config.yaml
n_layer: 9
d_model: 160
n_head: 5
n_kv_head: 5
head_dim: 32
d_mlp: 640
vocab_size: 3928
activation: "tanh_gelu"
norm: "layernorm"
norm_place: "pre"
norm_eps: 1e-06
positions: "rope"
rope_base: 10000.0
rope_fraction: 0.75
qk_norm: false
attn_scale: 0.177
bias: "none"
tie_embeddings: false
parallel_block: true
init: "normal"
init_std_qkv: 0.0751
init_std_o: 0.0
init_std_up: 0.0751
init_std_down: 0.0
optimizer: "cautious_adamw"
lr: 0.00185
beta1: 0.9
beta2: 0.95
weight_decay: 0.11
lr_head: 0.0089
grad_clip: 0.5
warmup_steps: 276
schedule: "wsd"
decay_fraction: 0.736
decay_shape: "linear"
final_lr_fraction: 0.0
batch_tokens: 32768
seq_len: 1024
doc_mask: true
train_tokens: 155500000
steps: 4746
dataset: "wikipedia_en"
MLP neurons of a small language model. Each row is named by its layer, matrix (up: input weights) and neuron, and shows model dimensions 0-159. Each number is 128 + 32 x the weight over its row's rms, rounded and kept within 0 to 255. Numbers have three digits each.
Before each neuron's rows, "fires on" lists the tokens most often at its 100 highest values on Wikipedia text that the model never trained on.

fires on: ",", " and", "uring"
L4.up67:149126142158151088113081176124112104177125172147110155120165031177168098135116111140171113153075119171092169110109106171151156115061132147149155098136159172129133131154137148122195090130168165104139156128126094143096123099146082120125161148079143031084100145137127115114121103092072090129126182169145168116150089156112200109100149139165079161194163099151128092133141134076161123107139147066093145179178173146101103106106144099088165103170087161076111139133095104147099160137128116

fires on: " that", ")", "em", " this", " following"
L3.up66:140113137190138114124084126093106061084130143156107117135174107163084059140088119089121103173121108113130148160216146116103099170149137116129138096196053051119134080130140153080125158138157150113120128149149095174159069126157096127131089104168153145130116144101089147126115110105090132143120102202149126094087135164108123064115128144110119066120133089098146101141149125108143152180068144128131107167150189182154148091159106149119171102136130189170069100152183176120084188146101105

fires on: " of", " no", "r", "ü", "eat", " a"
L3.up407:140159087112131112181173106157072171145202116111156120063133124074175161100155123155139153087150122120115105128103099135139119094066139128146167085126133146176112126109115146113110124136102131153195093126141119112133104136109066109158127213131154169046090182193098206086125105150081113171082137140139136102166167092071164185103142157169131069164111110119122100079142099165141154128132120128058078127133172140131104160094119049174141142124132145093149157125097121122122142160110164

fires on: ")", "s", " stud", " study", " also"
L4.up609:127115146129118160137116122079108142127096145128157104171115129110054115154124166125075069162121151104104191151099076092167131075115164153155079097158155057110142110133071110125115119155158166164127133162111119146056137108098122159129131122192129077131112134149163157066145100128149143147080105134135130140184154197193161097114116143173109129143071175113105174135148135138157130210147150129140120051111079137098151120078107158092136148105090165090093145141153144147158140072031147

fires on: " ", " C", " D", " T", " N"
L3.up583:192135085123182126125107130162163108133151123105105111089131125127127178122168118131109111161052140133136117129176114150098146125165113142159133161152115166187108116117116038129164145168182114122128161147159171062177083187136095081138171164134095082130152102080121099169181123144088140085047153156168132159099082116154135139125157108092124048124082119153125116155165129072127100117145189145136078078144136183159121137066113137150111090157082124115112147144099129181133131052144160

fires on: "ess", "am", "ell", "th", "qu", "ach"
L4.up69:101079192132155112159091149145164125139157127132114125170079148111165153155118123116165100120127137132188096155081175073147161119122140143117119108162201096150158145112104081115124148155080101125172097116121088148116105178168118134122103124146127130112103135131111055178146099098149101151063123137133128181143138157117130092132108176125127044148113160188140156140088110153116135134043105092108177092126145179153164070161089135184177108036055194125092146147107156153173141115152156

fires on: "n", "l", "r", " Kn", "eat"
L3.up30:105133172163117114124110168096099078148165110173154157100104116063146118052147149107128154124116116116149091127161091111129123134148139161150171136140107145176071105162102154103052151187181130127162093106160160145178058137161123164114097143144158086115163151150184137097065094128160148174081165102127122189134131128067174110098139118160123108150089223147140162093149124136116145095102136132092118099162143160113117200170110122112139140044154115089112096096142132188172156135143181

fires on: " ", " |", "lo", " squ", " r"
L3.up366:159086133052092081162148093131149091125162152135025212165083096051125126133170121098135188122152098148149108129140105174090134142085152168138135134145084167172117152147133122106113128143185120128155164080157137157147118099081134154148140113109130184132179139128131111090160132163116057132162123120199082174178120097082132148124116109146127109139135141124101179130159100109088139104101113144147117056122102188124105193114165113166094105138107142079151126090124145172130132078135198

fires on: "|", ".", ".\"\n\n", "\".\n\n", ".\n\n"
L4.up290:148150126136135138116148107130144073094120108161131192129061105127095100135177164074108179127072094123152193133214150082165119160198149099126112097093138095158141156118193115120100155104130108125144114180134137167115167142133153139182150135134130134042111167174171156072112126115144149161147168194135099082171142175110067134091135124150158118153167157166152162098166067111119170145088189121132051125146151109137170121150159115148154109111123112084147093114191102128149130081132129

fires on: "-", ".", " pr", " d"
L3.up457:153109204129143141070197123161110186077108110118083125151095110152088116147146179150083103130138095122145145179169102140086162132160156129112135155170134117143153114118109093099158118140126101145103109121094140100133141112151134068199092133127124092094121136152207129104123038121142093132068075111149090121076157194133061092128154086106178076120160114065104179137116158124132126183132193120118092108169123135075176164123199176140144144152119172139129110132100177156112110123133104

fires on: " ", " and", ";", ",", " (", " the"
L4.up50:167123140079168128083070106141098094108107098103154142100104156109119158161166112091145152129081074074110103099142135121121129126141134119174101136187111135145176211125132176081136100084116184123126143137146194161172130111119108112160138167168126126106120080163125080150163145140097147090143132125154147147157130143114137142099073123128148079061119143203195075127132086107124171081096151125159120030097119165121123113111129133113105136126052083041125129153147183151172138111190107

fires on: " it", " of", "m", "t", "-", "History"
L4.up582:120111149085136126131116118104120125118129085208046158125111117085166114103145107115172134117135119103158094141090163090088082169131118167140133154161108044153136158112193153116170113148155096135174104090137120098120107120130107143152125147138122078132115152090152096106191094126102098104155148170092144145119108133068087076145062075197087082101155171164150189097147141142091154163138103078085139139136142141173117152130121160136149117093119176170107203089173134100142155058074074

fires on: " f", " en", " st", "19", " com", " sub"
L4.up331:123049102123092138163162090145146144171145071129118122103114136116115174158102177148137066189123084086070145119165119107151130120120148199109134123134124102164104143127078105112055165151084104126108106147141168135143110130128080099207132129136162113132114152176061108140160132135121088132039142118205139154143159122151089168132080061140153073128138162070153155093124177102146145135128154145145066166097152196130134137111119121146092096144207147154134151082080092088123111137136123

fires on: "at", "le", "ro", "ri", "ab", "rist"
L4.up459:155110097136173103092156112152163116115172141225083173058136132154092136118111171104107191149090149120161125116119094181124153143148172151121182127156099095121094122100081124143113153175164151040153114155223116182145086087140074136110166140125155149132122132152161146130145146127122115126124128133109113168114139093096102156177102109145134115061161123109142120092123129095146051074162137177107136084151146137130098133174135062084120145185127133124126110101110153193115088059177156

fires on: " (", " ab", "c", "d"
L3.up266:131106100105094093129137093105119122126089151129096211082144098114107076094108140122104147162078143146050171129101158171146188101161128100183134132135136143125165112130151165090147121149095181092099070104087163169153098151098104128148163122154121134144104105048142189154148136144059131135177145166159083106152113080106102091151118098105106093132168171154139187133143126150114090148109169104085147091147178152145139095096243102095092173096082143115104138175123113127183154114124120

fires on: "ing", " at", ":", "ent", "p", "s"
L3.up402:131116110097154114116104156139162097105102160135118085094113113110108164081114175157108148124106076109192102129147096121163113163141141114186113143093186113178118130092079137122105125123105160166167194138183101119145156116106124098126115156125107137145092114125181132118131116177086076195172095202145150115165119147076135059153138102171138152146107097134143128090097131119135112131135151129171133094027230121156155174064159092121118119112173213193142122160129125111137102177129088

fires on: "19", "20", " at", " as"
L4.up503:211147119095111169102131129147142064058148143117097127104132031128104063139161138130061133135109097125115142168125141140099154136126185153048099145088085119167165155063103094121175109136101071169111073136128160168123144160156174127135128118134176152118144123117145139132110120144108143195180131161111112134126115184114092112115095087107127106073186148127184174131144125151138126128136121047150075104178145131126110109117157121121109189142141179101040142119160130112085123084122103

fires on: ",", " when"
L3.up284:130147163166177120142124129178158116097142231117093120130141071218138095162102115158120136124052088091119161153155081095106145141117125142151136000141148120097117142096107125075178113156126172113162069079165123117134097135160116115146164160119201082126145166097116145148099104072102165136117103156146165155111106117143084140175053119122114150161147129135132154117088140088149121171117150157105121148138147164095158067093094118120166151148088140129081138114182121113136136110105107

fires on: "19", "20"
L4.up535:136107142101128155155185092132147052072111120181174144152150123102099090147160143170130116116064106139161171165188103136147109165145131155109100123051103121148145157133159061090138120146155102102133065165129138150103143175116103130182093132174196100124102114101141164080095069162141131138173183131161109065106114122121110139084145131116150108121132212174173153117190116136174065123125173095149117150166154181134163116127160075183090172110122097087120166136128132119129104127165095

fires on: "1", "9", "8", "3", "5", "les"
L3.up171:235109173140116105110123138101105104139135082141108182070105105091129137141148102154134074151085134143105148164150145105070092071118136140147109128138133181142140148122109121107054091153174124131122060131106144095093178179111092184114141131185104114075091208110181173161148101118125149134190142102140093125137096175071197138058129118144152074157080096168108129134167131142192134126138075104148114112160167167099103131112113120091166135146114177171115164121146139152119131162123120

fires on: " M", "R", " R", " l", " L"
L4.up164:099097119096131084071083134111037101129133150118148153132129070166124119140151179097121125163063094142100141164139126165087120125122141194121128146190101088119131120143125099080201144145166162144130121143100126109064088087176137098187135126123120102124153086034155145099080121149122087121140120079188061171148145148137149171135114117130130074174140146164128128131183113090143140132107174159083142127151123172141148205165141159134087115089076118088142143176097134156135183073118139

fires on: ".\n\n", " |\n\n", ".", ")\n\n", "\".\n\n"
L4.up118:158136146076142127151146156183110095091163121149116161126131073132085100140118131130135117177126128104108137091190146119076113176097173162128105135163186136158123104120129132118152170086063054135139125128144094162139136129099186197186154156129152120144153149170126102144072120110124092162174131106129125130152096128111070164113123089113095121138199109174116098124091154104091087133089191132037075096142188138150147058139127097109171124103092194092066168128144164115145182106159136

fires on: " d", " ", " f", " st"
L4.up255:139114114157113147145148110082128101147139118110059091147126097084168099115173125115137146153103122099148117152166109122126097080165058150179118102148107146165157153117095078100064146129055174183117094109157161123141118146129099081101147171100130081132122111117144148135136096184088148096074128137181081134139111161112097166130162052101130086148088170092183127120122071124158132135150154077124102058072171182133093170111144145158114136187092089070145126140156067126166101173151072

fires on: " D", " d", "m", "D", "ap", "or"
L4.up39:113124189153110066196106122183130121131138160175102145061123091122156181081087144162096070209104141093212130121101145178122142118171166183107148133145134136198088103138088125110140139152126066167108111169143190154094139137141144096133149117115167089111108106097175111146076111168128084117147138091128164165161116074147134185186144142181128126128072149127125118090086061087116115148188140113084065091155120163127102107105123097128087114143099123133113146117104106158112118131109153

fires on: " and", "ich", "ec", " he", "ric", "ur"
L3.up126:115134189093145111100104159085117111106159152127097120128117144118130116090164086124134172071165143110079134129124157159122071190083132189149182076117138150167146178119140139120140117120126124060172156144115121135140134179156115152098102133140165155113153175123092073141135123174064081195135186090155162133144068102109130120080029071132098112120150141115101101091103135060142134115097129155103107197107159139105179112059135125106190130143081130086111118108134108204115117166139110

fires on: " \"", " at", "s", " ", " as"
L3.up495:194114139112223100150129110131119064045159152153087068150110082104111115147184076126038151126050089164193138143136125106134095130155152145152142096093160161100139123120036115128128142096135157105126137121163142110143154114102112158071192141131122142122124127130144066180141110142044081120130140181126090138142150152121105084148165126166076112105093122133121141129115072149143107136087133085108182098142134121118135105086141120090151191163138173145139145186147141128145141104158134

fires on: ",", " and", "om", " of", ":"
L3.up113:137135135134115123076099144150083086087153131131144143110104112136180120137117102095125189135077109101125154155112141160034115110171105115153151095113141146112147121099129159104161122124105175076099114112095103153143075176198069173147089183192149178084156115133148100165076124128127167146125137179145143153163000146119116105147058129139135155145149127162124132135099110126084120150139140120080138174109137108105113130117115083156135078203115167115067092101194123138167153184157125

fires on: " dis", " It", "un", " ex", " and"
L3.up178:125093216142132124084097139082177157173130169095121111130143053092128130096109161146131134090111122128178137145155123128096134073153133142142149086143139098114120180104130131108109074139131141120106127116125129165101145149230058075174145152129177088088126192116189111105123134114115149106153128155160101145100061131100155118189168091152074131146196131065186190125134107038172101109201160090125109135156140133163134158115128142166129080150119132099122114122136125102113094133145090

fires on: " on", "al", "ir", " Hol", "un", "n"
L3.up96:143145134174150137128155172103124158118100148101167096132141137086148112066153113167085150090061123142105118143130086157078191125119127167163157132113089154200122133089087150109120117101136093179146079141081126137059141134160122199115144090117108119046144172163135144133117136163143138196116134087136168199120163150092139155141085126131079073159110101168117158041138123145099141159098132103107115116101096130060189061141145123110169158078138129169075110126129139143099147144104193

fires on: "s", "ors", "m", " o", "or", "ens"
L3.up506:174107185142158128121126149180116082146107126143118098153158120072098116071126114176101103114067136138154141134070209056116164123160144206139159106127137126140099073065097126134133104169226132132146157171131113124111161123156081105122122187109128098109141146119172138141089107196125111125114177178114124088154160118125115110154083088146140133093113105137127110071157129090084032145150159169105101119161157141102123149094165079126123117174097138155119135136076130110121145128049081

fires on: "om", "if", "im", "iam"
L4.up152:138089125124138111118176136103108129090116158135161134143161127149153124106152139096163133105141130151119097151145197133135174139080123138104175091149124161159119149111089113142089121166098126080140114140102046098143104157124119177124131147129137191129077126133090142121095158144132097146121064134137109135127127110131140177100067103127117128129070065146183116035063105124177054132150102156098163147150132114156111106124100072178255210119162167185124080148139112149097153128140156

fires on: " first", "th", " third", "nd", " second", " last"
L3.up362:083129184131136064123095180135127046124110136187072158066130079085140105146125130184139142112126123138135145173130117163145143133142134132128130101136110097182078085099186083070145103142114094125139095104125170131172080135150099117132140101146102088086181108117132153119110091152131142186172096150145088103106146104163121036170155134181065134096100136117140126120133124168077160115176154146184100042130154090076139147159147121116196163078170157145114107155146121129105143177102129

fires on: " ", "ir", " rec"
L3.up258:165088165154163148167133124146157185088127159175085120122097085152104124111149160133076112132122096139178150124121143121100112173119085129184128154191136128140122080101103142107184078126122136133150158139154126185162141141130133104127133127095117085119083154127102065087139108134078061163149103144128039121115164181093053130103108062178131123100159158115168174153100118088131094212090144070137154193074094083124154126128140135104133135044147155123083088123115124116161149097162132

fires on: "re", " Re", "un", "out", "ost", "ire"
L3.up304:072098120114117153097153155153072117148093171116151137076030133129114131150120180184121195057148155164129160216140200081145142128191136109114133144153129181117044170126125129086156084143107166094147165097116183130109118126162105179184127133089165109093125111141127107163126121148115082161159082129129115170116132133150216152153148119173090137146075166119136127125157105141123107118096142165084109105102149160074159120132151156106154119127078095099135132128127140147103106192157161

fires on: " s", " S", " ext", " Cont", " Star"
L3.up191:140112103126162095152117113141054088144147142150073124100082073093053062109143126142108137107112076133138144150096131152156072147185135194135123109209144074125118123077084046124056135168124201129148138149126114092140170134102080081111129140140162097082122137140150121157136131146117187092091166096117076148116152114146162075102139137122125126132109168181221131136175129115111146160155141142039143122090172150145097123106126119147132120117085110132085176166138157106123138121155112

fires on: "20", "19", "l"
L3.up250:145076133141145116110117097082105120083138135156198108108136127097149121097126101159133102154154122128144164226177116165136107180150089180107115119191081066155176132119153119061152078134173138130127098159131189123105131114144124134166106124145113047093104157125135154103124128136125112160117130103151045123137107130126114138171124073104041101153141109161146151129114090126108114150092172089152142180094165132080176133095143076118158160086176149083096067134194098130172125071161114

fires on: "od", "rid", "ad", "ost", "amp"
L4.up281:126054137106136098121192149158146152148164129093066152130082144122111131096152126080120098105133166087107101233117114114123094096120122130082123168140140133132148121083140160081153125250127088103116122141147160156147087133114121142121121128203126164149079109119116130153099093112148187132127108168138149201178107132092151100095159106134129093061090149135168087166104099103092093127119122128185114126196145138125127120044085130100141135099077158198157118120119160152101166108122107

fires on: " t", " met", " ext", " cont", " dist", " int"
L3.up228:085117117139168150173147133142091123134148112115083146053120126154084150051172161099083112159085117104147144139125164125146111163106124190128129121191149106156114166124086139118229087138091196131127130168154151140166101197116083092171139152148170112173098085111115061145139088140090126088120130111139184147138062138155129144115090130124152167169148109143147148128125079080092091149102210101173143135134152181155130074115149073146128155170131112162147143181089130137124163073119115

fires on: "uck", "-", " George", " anim", " mus", "\""
L3.up276:080097084120194150050080132127130116133193096166093048137113118110103089091140145115087106161189183127088132117107142134143119124123103099120111108154153140092167116075073109152140124104133110118200123160094157164139175115134102083136127131141136116114131126131164114146147128135089096100152126183171173207154054179147110162119126103151104113152069158085184169147057140098136126092137090066073085119112115141129184141129130129133112137112082128153121170094168138171118122081134201

fires on: " ", " (", " such", " ext", " ab", " mid"
L3.up275:123124093133156133117127136126106080128114130116080076135108115070042121154126161117142102174109039158116115111189211136110156084147065124141145124166175148173193114116163133102141107126122152157064078157132102142100160126091100094146109110103159079131152158169101127163178110148088117121189116157174067097092112140102152071116151108110140078083131158119186141114198115119124091157142184136099115099153143146135136131115192189162123121125096116144104082200116161085111117142150151

fires on: "ad", "ep", "et", "ut", "t", "od"
L3.up425:130082116133121131107089133195109129152146080108127093062087104064094137136155121136122101117169149104192083136165115154146064132135109152170163116167130106165104182121120115080071144255124130107118084107106134174107133176133065098140159161154178126114175192135102125134110164117172149103121095133109115141169158156150131139132106053138163135126104124137188131081151082137089099114131112076137102130152120118149124069098065136090128138097138143136099189127100109136138122110121094

fires on: " at", "r", "'s", " in", " a", " the"
L3.up328:134122118116123048166139134170132081140179145166113157126143120162117119100166118137110111120105120156192162131227167103091082115135092129192170146151078098176089145170175065093107107123066098118164063127161112131081112177112116171193136171115104163103079176146119159137155096151131070146100147127151063104152128105093153093112084085139143106194195141116144179077113098155112168117143112125130143147130174163090074153126128138141139152121113123098109104133081140138145122088120180

fires on: " r", " s", " dr", " en", " ext", " le"
L3.up174:136070150064114124144120094142077147120146179122078102191136122121118029099105168103111150049089130127192134098141174102129138146097161138123146034174163145138134143061138145112142124169149165146175073178124140175143075128096066132145150121163095155076116233111154127199137104156113126112065113154165084144128166117117103143107143104105138096154156120121164105127105153119119146166161123131120163105122159106104142118098093105096124154111117110144077166111109136124176105131117069

fires on: " r", "R", " R"
L3.up461:162090128147161136099114136178072123124185139146128173166082067105070083126160201124048169136071135141174155107102137103154194140127107186090163110175112106106119146123045090109156115118158145153142132136160139130096163132101109120160190125181121121099154152157137125143129095172125123109108121110151057178130173135076165118074130102118110111202136148096107126131187098144044165128076160142094129140131100148114099145087144113129107107164070146095122090113104132163145143086118175

fires on: " C", " n", " "
L3.up484:110129101161186124123125093110184157117146202177080142105171083125143150113161173135110164117110083106124153117081168195104143174137160156123151106121160160124082138123084075134140121134160140148123171141110142139128146186126158078128140122168170104066128074104127090154111117147106152120105116144153179172115110131150124104123120073160136043085144182196164148138157122132119116154107166120132060109104141104164150130100131062118115098152102103103048069180106112231152162150128150

fires on: "am", "id", "ell", " ext", "t", " th"
L3.up80:120088114114093152142098137145151149103162135134096156125077119124109140127137103136109113165098119104163153113181146074155143156080096193150091127199141108204121134132157095066146107183139144163156147100100120109159081176110113164120101142106179161145125160140133169181128147129092162159140195081132108097212066019110094140100112115148122107186110166169092125114114114145106131112087158109083171116093148159129137039105131083136117148094106146081110134095105121122166066110170121

fires on: " ", " |", " |\n", " Sat"
L4.up52:144100167078137121150071157094084075144162126167054098158127093147144100142134127146092119060098065131191108095124104176073126115102119139149130140147142096144128164122116124131076101144113196174136130144091118193169174144067114094131119118120151134127154130082168121138136160115073113124129118098167151188175124135152152114158094122112107081129237166180150171149085120099137125128105113106160130093128196140137147173166106140145136164083161121028134148096143114144166078099133150

fires on: "\"", ")", "ap"
L3.up596:132159117131147126085130108148069119151116211128097125134170105116166069138165170039120122180143135107137171133115123174149082110159149173170166119126158050129148083128126119147138172156128113105100123120146106188073132126177108150119124119146116166120116192146122137111125010104144109127127098186120090102129116178152172097080100138143137033122132166107117148144119127048137142112149194129166130140159135174109100148100141159099102104109120147116044127133096171155152130090100122

fires on: " first", "ity", " the", " former", " last"
L3.up77:134124161086163167123108164155100091112096144129121124110161143113077112160114096176131063144169147152174146175168115128107121114105099122140126102119147103184129161121194090100128148125114093060115146097126166154188119137072141125137112162109096102146190085118131098159132138194096113114152135130118087137123113137168113098044109158125141152047123148227145145145115103070063106148137048099143097092141132120123181098106162141181143111173098156183120103170112093163089182159091158

fires on: " The", "or", " It", " In", ",", " God"
L3.up381:163100110169110123060152105092095091118168124177149163134068105134118042103128157084119105138162114091116104156175197199115155082154093127067189133120087082143170158128171101157114113110142086118059130108119103120104143133131132153141106206139168102130131120158132073153099136167111147145127137074154106109117128136155170084153047129174110129078136128133167141065102099132115121087129070069083123133103112124103094143120116083173218122155152142131098119106150136128106091096141159

fires on: " M", " Mal", " R", " D", " T"
L3.up43:123048124080201101126081132145108117151182113150161151115107148179133160134177121113062173165108103153084156115122073162114157148215080167120155119174132159136087146160090113117123105175130120114099128143146138116107098179156083109143178166198146123085140098098143099168116139106105143104128126109174060172210109123159167108153122114125107068086176143186090120097158105139090141136080165108128100104166140150137125160132133077147127125075123119084184145122133130187159139118095174

fires on: " The", " A", " Th", " \"", " Un"
L3.up508:156116138144155135106114141136171093191153162089097102111066076098134138105127114115147166137086102104176200100177149144158162133177111165087157026141156113158090138131116123072125143124155165113142133144183065109101094160180183083140158182100153100107106194132153130141091117131147094137143188197160118100109139110121090130164136114104074068145098145137153101128184070098145102133156156104158128151196155135146151076116103112134138093110129134108085130149126151122161142098050085

fires on: "1", "2", "4", "3", "5", "8"
L3.up59:123122112115108181094098118163124104113134090137149151124124110089092132125187104141132085178058121156157158163141109161139131138135115103112146089184133095131072146116156093070128104150100128117145070076069131110110108143132046152173109134126049034113145125135145165223138126132146135114143164099182078121167095109145169152115101109170138099087153122222112147134172124150100109112128139076125111074147204170099128154147192079164114125090128119106117159107150111169093136157138132

fires on: " ", " g", " met", " t"
L3.up639:120121117155252132114134149154080069122085147147052129060171119148067097121173133140152134135090070140116178144139096159113099194148120149093092121161156138153095120111106093112175150141118166101161109149132145143117127133155141081125086134147130109156100145146141110190181069159129071107103095205117125149099106173159090165124183095161081108127167117152132115153143135091161110082055157133149113082137138187154137144105170099095139168122092130152125123072154168122157134109167109

fires on: " and", "at", " Christ", "us"
L4.up351:133130116127103107118070065096200135135162239212107137120146154130125086110154137097140184152090094118147136131121124156093148144134119152091188113090162111156169123124109140129092097134193150076170119167173109125115123174094118125100100147115187085082128131162118115170164180134070132188129197153115185162143101155087136094115066130192113114133160127127112146112128095160121175108120131107137087165123121114075149066081143107124138091157087119114136117101179091117067118158151106

fires on: "19", " prom", " ext", " a", " influ"
L3.up256:154112102077117116127130129166101106154124111161168119140113161106072183103109142124127106094094098078136185155188139083171073113122095173128140086126128036161126169133122095052095054158140102178181068170129110086125096121130082133187148141162115090140077228184123146143119121134096155144122138120167124112128070108142139144131120123125101150086116147164110145152128134129146135154144182085112116107162186191140110083075128106120134156140137179165178166184132084131144134142162112

fires on: ")", "'", " also", " from", "'s", "s"
L3.up221:139099160170126111067139128134073121148146198141083100139155069101160079144079125158142143112129085113139170141132185149092125061154145104171160074176163074109187100155111151083138129104165158099078160127170165120113154125139074093168160110174098088112164110143125113187136128125162080174128194132165161121121132162097115089107084101105079118099107145121208150114082135099142142154150057068134123151144106079093098182088099117095108102150130132149112134137116123153158115166075088

fires on: "19", "20", " ", "t", "18"
L3.up312:127144127141146069119190132129108174087137141125079113153152126152085149122070149186079078142104068113092121144174160167151151165099142155123139114134126136143146106105081130131079084173115096106116061119117121054128134194136118114147132076138148171134106200155128165159168116134140056135107159179139088195117131145099124147153133049131134101121131114119166141132140132127162109226137132075121096141161101126100189102105137102147137136121102153154091187161146144176114180155089046

fires on: " so", " of", " /", " ", " the"
L4.up617:120135068136153088091157125089106158096148211126117142048138083152124145140102123121134149110119065079115086144167125183134162159161120126103098115174149152124195179112153134142197158115100180152110130148169131173141076103123162140161156145155156162119122097114063106113155143116065153147089151129146093170106063181119129119171127084135128130089165118113161107125092130151102166094089165058126084118135170087099097145081190141127110123120123124153169104148207111190127160183146141

fires on: ","
L4.up272:219121134162165074154118106173126088157149151139100141121122062182122085137058144131138082181099096122099208100175108109078194117134132117131140093137154108137142111082088123102136187142139126084116077129140113170122116166182133139124183167131175046103121140075158194145091103101140125142142120169148145136145108038108136107125167146094130153155121161144102141140136120101135092140124112145110097120203146123136112135122088134131185131165056190102100145126170125152133160077130090

fires on: " st", " d", " f"
L3.up580:149092136081125127105131130159123113099168141097128125095037125150108180177158137099137030087181133106100168156141070104119136074132144154190158124137130157173152167146147106145152125208113129146095144094133154104130055119115091122145117172133097117115122126135092094173206124153135118120075135161175122138145069111097136129089123109103160097110119183069157076130152169115112091105114167130131049081063133155134165191118103121102116102134110121120095102164142130148170192095132085

fires on: "–", " ", "."
L4.up172:151120119141190121103121118096132148083129131141089075124150137159090107123142168184057093133145103106165125140166122163105088167160095202097106175170099110118117182130151110107186131141128108139112097145101121132183105171128172138145078142154144126161096071151185137095103092058116137115109126168158155151133149197084102133146123088127164119102111185111198172148151063120172069181180177092147083133162144123163169100141147117153147113067124092159079054143138140145089135141148122

fires on: " of", " to", ",", " To", " The", "In"
L4.up423:120131112117129150052095152118128097119156118156157096162139106165122061077162073135114139116156100147105143123192125180089181124123139101127129080111169144173166067106123132083135112074124110093160118155166120161097167199166061121154052128161118112090184115136160087186148104191051168183093102173141157153150144165155128107145095145165127137048142189108164108131108096133089126118123112137133096119108135127090140094109129121129184168156159103140100155090157067078140133115123126

fires on: " of", " by", " David", " to"
L4.up632:081125129116116076066137099104165118062143149175192176107183138153135126078120139073092140150116126135134161138072134148112160124145112096100152097087107098100102117107119162113187136125152160060158044108094198154136111178194133113103100126189173135096163120115167028101128129143065157141149111140137089105188147148155152124099121124152204143130163165143105157108086085136098124101144112091150092124118153138131112171166129112144171159117109184128161130084198124118150131131148107

fires on: "at", " Th", " &", " The", "g"
L3.up331:146080137130146087103124140165092075134157128111123174087053129141214117078109095124137172131127108126121169134130135146090147127190149150155154124148101120168128144124127160125091188129180158066158154111153165119103112079214048065132102145122165134102072085130142072099093133132107152140161173153096156097143100123072148113111119204157124088205169135105131111105126073045086118087142153165132128160134149122143130128161074075169128125109117144110099116128154131116148131127067129

fires on: "===", ".", ".\n\n", "-"
L4.up78:154112144108130161096178144110103088127129106203135190090069018108154104132165164073115151207124156082129121115182141070191138141144161109077121097107146105179138187115124179123132096100139110081120113146155130148104109135128147159141179127120184152057104191142174143129093112119119108132138130140153117110121172139107125107096113126134144154177136118120216168110107080073093118111084178199102112087184118149133164068128113094130132175097135127111106139099147124109105149133141126

fires on: "s", "19", " ", " games", "ions", "ans"
L4.up171:188111110111149111117143157108161124110088136163028120102170115127147114160152121134114124125082147111153115114154163114080125153115108111088126120106127161132144161109085171121141090113118111157119108119148094133110110166146093078115165106109089145157099165127126120094160089096118133090164144168124187111107165158152097113203134128130133168146139109086168105103174070177158145160148168124098165046165135152071179102094126116191163184104105110091087176158188175159188219119061138

fires on: " ", "19", " so", " no", ".", " r"
L4.up181:112138120054153066109121120156137149116125154171082175124163113117181137150110128160158076092100114149165137143161135100146141132151107136136116146140172112106140096164120097140121120131094118092151089198124079152162096143112105181134133089130151188157101118184115110043142114109114139115076095140127073124141103170100049187141132123215159104098176079109107147111136145116111078112083158132190062045126144130123099169079188182148125141066110124143126158091164165117140101144130098